{"n_layer": 12, "d_model": 384, "n_head": 3, "n_kv_head": 3, "head_dim": 128, "d_mlp": 1536, "vocab_size": 8192, "activation": "tanh_gelu", "norm": "layernorm", "norm_place": "pre", "norm_eps": 1e-05, "positions": "learned", "qk_norm": false, "attn_scale": 0.0884, "bias": "all", "tie_embeddings": true, "parallel_block": true, "extras": ["capped logits"], "init": "normal", "init_std_qkv": 0.0255, "init_std_o": 0.00519, "init_std_up": 0.0255, "init_std_down": 0.00519, "init_out_by_depth": true, "optimizer": "muon_variant", "lr": 0.0151, "beta1": 0.9, "weight_decay": 0.017, "lr_head": 0.00805, "grad_clip": 1.0, "warmup_steps": 200, "schedule": "wsd", "decay_fraction": 1.0, "decay_shape": "linear", "final_lr_fraction": 0.0, "batch_tokens": 131072, "seq_len": 256, "doc_mask": true, "train_tokens": 636900000, "steps": 4860, "dataset": "wikipedia_en"}
MLP neurons of a small language model. Each row is named by its layer, matrix (up: input weights; down: output weights) and neuron, and shows model dimensions 96-159. Each number is 128 + 24 x the weight over its row's rms, rounded and kept within 0 to 255.
After each neuron's rows, "fires on" lists the tokens most often at its 100 highest values on Wikipedia text that the model never trained on.

L7.up877 [174 112 136 126 122 135 116 145 131  70 116 182 159 132 130 126 133  85 108 111 119 128 135 145 145 153 166 117 116  83 115  90 130  67 102 125 117  99 175 113 145 123 145 121 150 157 111 120 114 120 206 192 121 158 132 172 119 151 169  72 143 154  97 112]
L7.down877 [ 93 105 153 155 118  76 111 104 131 151 106 122 111 150 131 135 131 145 123 104 151  98 114 143 122 188 121 149  91 130 126 132  97 124 131 179 123  86 115  86  91 117  86 146  97 146 122 125 146 155 115  81 117  89 127  78  94 151 121  94 140 151 131 148]
fires on: " as", " one", " 1,", " than", " to"

L4.up153 [136 120 146 118 171 129 118 124 136 144 131 157 112 122 130  78 160 119 150 146 112 137 117 132 118 122 158 117 100 160 119 153 144 118 150 139 107 145 141 140 113  73  89 183 116 167 157 141 102 147 156 161 152 119 150  99 111 118 114 166 107  94 134 147]
L4.down153 [151 169 126 108 136 120 110 126 170 105 130 119 129 140 138 132 107 146 157 107 138 116 106  76  97 137  73 135 128 132 123 107  95 109 151 111 115 162  91 125  86 134 150  87 131 113 110 115 136 139 181 152 127 209 149 105 112 162 127 152 115 138 158 135]
fires on: "\n", " res", " It", " be", "ab"

L5.up1243 [121 115 123 179 120 145 132  91  86 106  84 166  86 100  89 147 122 137 136 119 140 138  77 152 147 142 108 139 134 120  76 136 113 132 110 136 125 159 101  94 159  98 172 114 123 133 118 138 142  96 116 138 124 134 119 123 139 125 169 114  99 123 168 114]
L5.down1243 [ 98 124 156 143 172 146 105 122 141  88  97 115 141 115 111 131  95  83 131 150 176 128 133  97 114  68 113 158 134 144 134 110 166 121 103 154 140 137 157 127 117 122 129 118 115 141 124 121  99 152 148 184 114 184 126 101 103 108 121  97 134 118 146 157]
fires on: " |", " 10;", " 7;", ":"

L5.up391 [157 169  96 140 118 136 161 101 101 127 114  89 155 107 133 151 116 124 124 132 159 158  89 110 123 132 127 135 134 122 131  79 121 147 115 159 183 117 123  96 128 121 152 137 149 115 109 141 154  91 131 114 140 128 114 154 114 130 168 129 123 152 151 153]
L5.down391 [128 113 113 161 145 114 138 138 127 148 144 140 163 132 130 148 148  89 141 168 154 108 109 178 135 121 164 114  73  85 129 103 115 101 113 172  91 145 163 131 175 124 142 141 153 137 142 133 145 124 108 149 116  77 151 116 127 141 114 199 133 122 130  59]
fires on: " and", "on", "/"

L4.up1444 [119 126 107 121 124  64 128 138 138 135 100 142 150 135 132 141 149 136 144 163 116 110 114 104  98  90 105 146 120 144 148 123 109 113  93 147 184 163 119 192 131 164 125 180 133 107 147 129 160 140 118 147 131 120 117 147 168 133 114  84 110  95 109 161]
L4.down1444 [ 96 191  96 125 145 138 110 132 147  93  85 144 114 144 125 133 144 154 148 124 114 121 127 105 128 124 125 177 101 139 119  91 121 172 150 119  68 147 138 144 142 128 132  78 123  92 143 149 117 156  52 144 147 139 137 155 110  64 122 132 134 151 170 151]
fires on: "um", "est", "at", "ir", "ad", " as"

L9.up592 [129  87 122 143 126 129 115 156 155 133 122 100 196 164 130 147 126 127  90 116 152 148  84 169 129 113 148 139 136 183 132  98  68 124 163 143 106  96 147 115 146 135 128 144 133  99 143 179 143 134 160 200 124 125 150 140  98 159 151 141  83 131 150 151]
L9.down592 [141 140 131 117 154 171 168 109 118 129  61 132 133  98 112 136 133  81 138 138 122 143 111 140 147 119 111 128 125 129 142 132 121 112 120 105 134 160 134 153 115  82 171  87  93 115 157 122 124 141 149 142 112 169 139  94 120 113 127  64 140 122 162 153]
fires on: " to", " |", " between", " K", " of"

L5.up940 [ 87 116  95 143 168 128 140 106 111 181 108 126 143 142 136 139 112 110  69 131 133 147 111  67 120 139 157 138 142 149 122  81 161 136 110 123 181  91 109 139 125 105 125 120  89 139 156 115 158 121 122 108 163 115  98 137 139 143 134 158  82 131 124 130]
L5.down940 [133 139 155 100  97 106  90 110 116 118 174 123 102 110 160 102 142 154 124 131 129 154 150 163 126 125 109 163 150 125 152 134 173 137 150 169 125 111 169  93  72 113 147 118 135 173 144 142 117 147 127 137  79 134 143 151 108 101 152 162  99 157 140  90]
fires on: " these", " of", " f", "l", " fl", " l"

L5.up232 [133 140 121 128 154 130 100 192 131  99 147 110 128 146 147 171 124 137 125 143 173 100 108 124  73 111 132 129 173 174 134 121 147 147 157 120 121 107 120 130 183 120 130 145 118 112 162 162 135  95 153 121 140 102 127 153 160 130 136 116 143 127 141 136]
L5.down232 [163 124  88 144 107 134 155 146 136 136  87 128 160 138 116  95 104 134 140 115 128 151 111 110 114 168 131  78 115 116 141 141 138 128 120 116 110 166 176 130 110 130 118 124 147 123 146 119 113 139  97 113 129 127 166 138 135 134 114 105  78 105 111 153]
fires on: " of", "or", "ut", " to", "-d", " comp"

L4.up994 [123 142 110 148 100 129  94 114 126 115  97 142 101  99 162 107 117 105 122 102 143 125 119 180 101 147  70 141 141 114 135 185 134 133 131 140 113 148 115 146 162 134 109  86 109 118 146 113  87 161 151 137 148 149 137 162 161 124 140 147 122  99 122 141]
L4.down994 [108 128 107 138 131 146 131 111 117 143 131 125 128 160 118 115  85 188 122 121 121 147 145 122 110 118 151 203 129 126 132 123 161 119 130 127 126 100 158 108 113  97 137 135 104 155 130 121 150 148 131 131 154 115 172 121 128 146 110 182 134 137 153 104]
fires on: " rec", "s", "-", "-s", "'s", "-year"

L9.up318 [123 120 140 138 118 134 136 112 146 135 102 151 142  92 130 112 152 169 108  80 150 107 133 120 116 161 218 160 159 138 136 155 148  90  94 139 132 148 148 162 137 114 118 134 129 131  98 122 105 153 112 123 161 152 132 115 130 128 128 138 104  72 154 179]
L9.down318 [ 52  61  84 179 115 127 157  87 148 144 147 123 100 151 109 149 142 145 138 124 134 140 117  90 109 135 143 141 106 134 120 168 138 112  93 137 135 155 104 129 184 112 107  98 145  98 120  91 120 111 166 121 117 153 130 155 131 103 170  90 127 159  78 141]
fires on: " b", " s", " c", " w", " sl", " g"

L9.up603 [ 93 175 147 111 119 133 136 115 155 146 123 167 140 126 173 131 132 138  97  97 141 135 140 119 105 173 118  92 103  88 152 117 118 171 114  86 127 178 134 100 104 130 124 132 171 142 107 140 176  90 138 149  92  89 127 167 125 122 112 129 146 120 104 183]
L9.down603 [ 99 118 118 154 143 141 157 127 109 134 147 115 144 118 115 150 135  88 112 118 121  88 129 153 118 114 109 103  98 149 130 162 126 190 103 139 150 123 120 187 174 163 108 179 101  89 148 128 104 113  78  96 143 141 136 147 117 104 112 143 143 104 140 145]
fires on: " and", ",", " still", "s,"

L9.up1386 [127 161 167 144 117 143 140  98 118 115 144 120 120 134 131 129 142 132  93 107  95  99 108 125  99 142 147 153 109 133 160 104  82  97  81 113  89 138 162  92 111 108 138 132 139 155 111 118 131 116 131 179 145 137 123 148 113 105  81 109 148 136 112 129]
L9.down1386 [123 144 142 137 137 144 145 106  80 133 107 133 105 133  74 122  97 130 118 156 122 149 146 128 118 130 106 148 127  93  94 141 114 147  97 102 110 130 114 133 134 122 151 140 128 112 177  95 136 104  73 136 153  81 123 135 157 130 151 122 113 121 100 172]
fires on: " and", " &", ",", ":", " The"

L5.up959 [119 140 121 128 153 115 151 156 125 133 176 154 105 147 153 133 134 164 130  92 107 133 158 163 156 136 137 147 102 118 116 112  88 141  99 113  87  93  96 149 151 117 101 162 129 131  86 152 135 143 146 116 133 108 122 141 176 107 143 129 143 185 173 125]
L5.down959 [147  94  98 137 118  84 111 127 161  90 134 146 134 118 106  88  96 112 136 118 142 137 126 134 121 129  92 131 146 145 166 122 141 117 152 156  94 149 133  83 146 160 105 146 125 147 153 112 135  98 200 104 115 140 106 127 110 179 100 129 138 130 166 155]
fires on: " not", "l", "g", "en", "an"

L4.up915 [124 138 124 128 129 123 129 105 133  87 115 157 101  85 142 134 111 148 102 136 162 138 138 117 100 125 161 142 156 167 101 113 172 140 124 173 115 174 138 136 139 133 198 108 167 126  97 190 125  99 134 112 111 155 121 173  96 111 155 124 135 105 163 111]
L4.down915 [137 122 129 142 120 123 134 113 119 151 129 149 124 115 102 146 111 133 118 136 108  61 157 102 126 149 148 115 105 130 138 107 108  85 125 140  97 138  70 136 100 143 113  88 132 154 146  82 116 139 139 154 119 117 111 135 147 129 115  91 127 157 134 146]
fires on: " |", ":", "–8", "8)", "9"

L4.up1451 [109 168 142 128 140 129 112  92 143 106 112 146 115 136 108 143 124 149  86 153 118 175 130 123  84 113 138 109 134 120 119 112 165  82 150 110 101 135 161 145  84  99 123 135 168 147 159 132  93 102 114 153 126 116 112 152 100 182 124 107 119 102 124 104]
L4.down1451 [ 94 112 155 126 143  88 102 160 145 123  82 157 147 118 141 106 129 105 107 180 126 118 126 123  81 109 157 137 112  93 152  96 114 114 102 113 113  87 146 180 149  91 138 126  91 132 103 133 146 156 104  99 115 153 110 157 134 169 142 170 147 146 166 151]
fires on: "ard", "iy", "ad", "ow", "v", "ov"

L9.up182 [120 154 150 126 109 137  19 102 152  53 126 142 124  97 145 169 140 134 126 166 140 128 101  99 111 138  67 128 142 150 120 127 132 139 146 101 106 133 180 136 153 109 138 133 117 158 127 134 123  87 148 124 176 134 122  86 132 147  91  98 134 114 139 122]
L9.down182 [113 140 129  88 157  94 120 129 127 128 136 114 119 121 150 124  87 133 134 119 152 141 152  88 122 130 164 103 120 104 141 124 135 126 109 145 148 117 124 133 101 135 146 113 130 125 148  98 102 109 143 109 130 133 108  97 166  96 155 139 146 128 143 107]
fires on: "M", " f", " W", "v", "ow", " (M"

L4.up911 [122 146 111 122 141 113 134  78 152  82 138 156 127 123 143 151 181 165 106 142 152 147 121 132 120  72 139 136 122 141 161 118 190 151 107 148 133 131 138 119 141 179 134 145 168  93 140 128 112 148  99 145  97 129 109 153 151 152 135 105 126 143 141 148]
L4.down911 [134 109 145 170 126 103 174 118 118 181 132 133 134 135  92 116 107 131 141  76 111 122 139 121 128 145 124 138 128 140 105 105 110 175 167 127 108 135 135 166 126 122 103 128 141 197 107 102 132 131 132 144 103 149 132 131 127 115 147 141 118 121  88 121]
fires on: "ad", "6", "est", "ing", "er", "r"

L7.up589 [150 149 136 140 109 109 110 149 111 154 111 119 150 144 105 118 153 202  87 135 153 115 107 127 131 150 140 138  89 122 130 126 167 120  85 143 174 192  84 139 156 131 155 124 113 143  80 110 128 138 157  98 125 122 162 183 111 133 103 146 152  80 189 169]
L7.down589 [147 121 156 122 143 133 171  81 116 149 121 149  96 113 124 108 140 155 102 135 140  83 124 153  78 140 150 132  94 174 155  92 121 132 149 160 122 150 115 103 103  86 139  70 150 145 144 125 119 127 130 188  94 129 176 115 130 106 164 116 103  89 109 100]
fires on: " s", " L", " g", "-s", " l", "l"

L9.up177 [166 175 160 126  83 123  90 125 120 106 148 143 137 143 133 107  68 162 123 100 108 129  98 139  93 132 125 122 122 136 102 141  97  79  67 137 112 141  95 106 129 116 131 105 138  95 144 167 109 125 150 142 138 162 145 121 134 118 141 151 159 187  96 141]
L9.down177 [105  84 143 139 148 105 120 133 149 156 114 149 140  92 109 106 130  81 120 123 135 125 117 123 126 135 153 135  83 170 108 137 139 119 108 111 123 124 132 162  80 112 138 121 115 105 142 140  96 122 162  93 163 129 104 117 131 155 142  88 140  75 113 110]
fires on: " and", "s,", " for", " or", " con"

L5.up155 [138 164 117  97  99 127 116 129 112 123 108 111  68 145 135 164 170 155 135 139 135 132 180 143  73 129 119 150 167 118 138 149 107 144 186 133 134 116  90 122 136 122 129 117 154 143 134 162 146  87 163 179 158 100 103  92  98 139 128 132 116 139 122 124]
L5.down155 [118 133 149  86 135 140  91 126  87  89 172 133 103 151 140 152 120 117 125 135 151 118 134 133 130 100 135 105  87 136  96 132  96 117 145 121  86 114 104 120 122 126 122  99 116 145 133 105 109 140  69 159 136 143 175 141 120 143 128 150 167 158 170 123]
fires on: "d", "s", "red", "ud", " Ed", "("

L4.up1069 [146 126 142 125 159 104 129 153 147 124  97 125 148 131 137 135 106 123 112 118 100 128 112 138  91 149 126 121 166 138 147 150 111  82 110 128 193 154 109  87  86 120 117 131 135 121 147 124 114  95 149 147 126 168 149 106 123 133 147 152 154 148 140 117]
L4.down1069 [110 164 114 159 111 127 138  97  95 127 134 149 114  60 119 118 121 164 104 115 117 114 119 117 157 156 137 144 115 124  99 105 126 148 117  95 122 135 128 139 126 125 168 112 103 127  98 117 104 141 141  80 100  83 162  94  97  97 135 114 135 114 119 158]
fires on: " |", " and", ".8", "i", " or"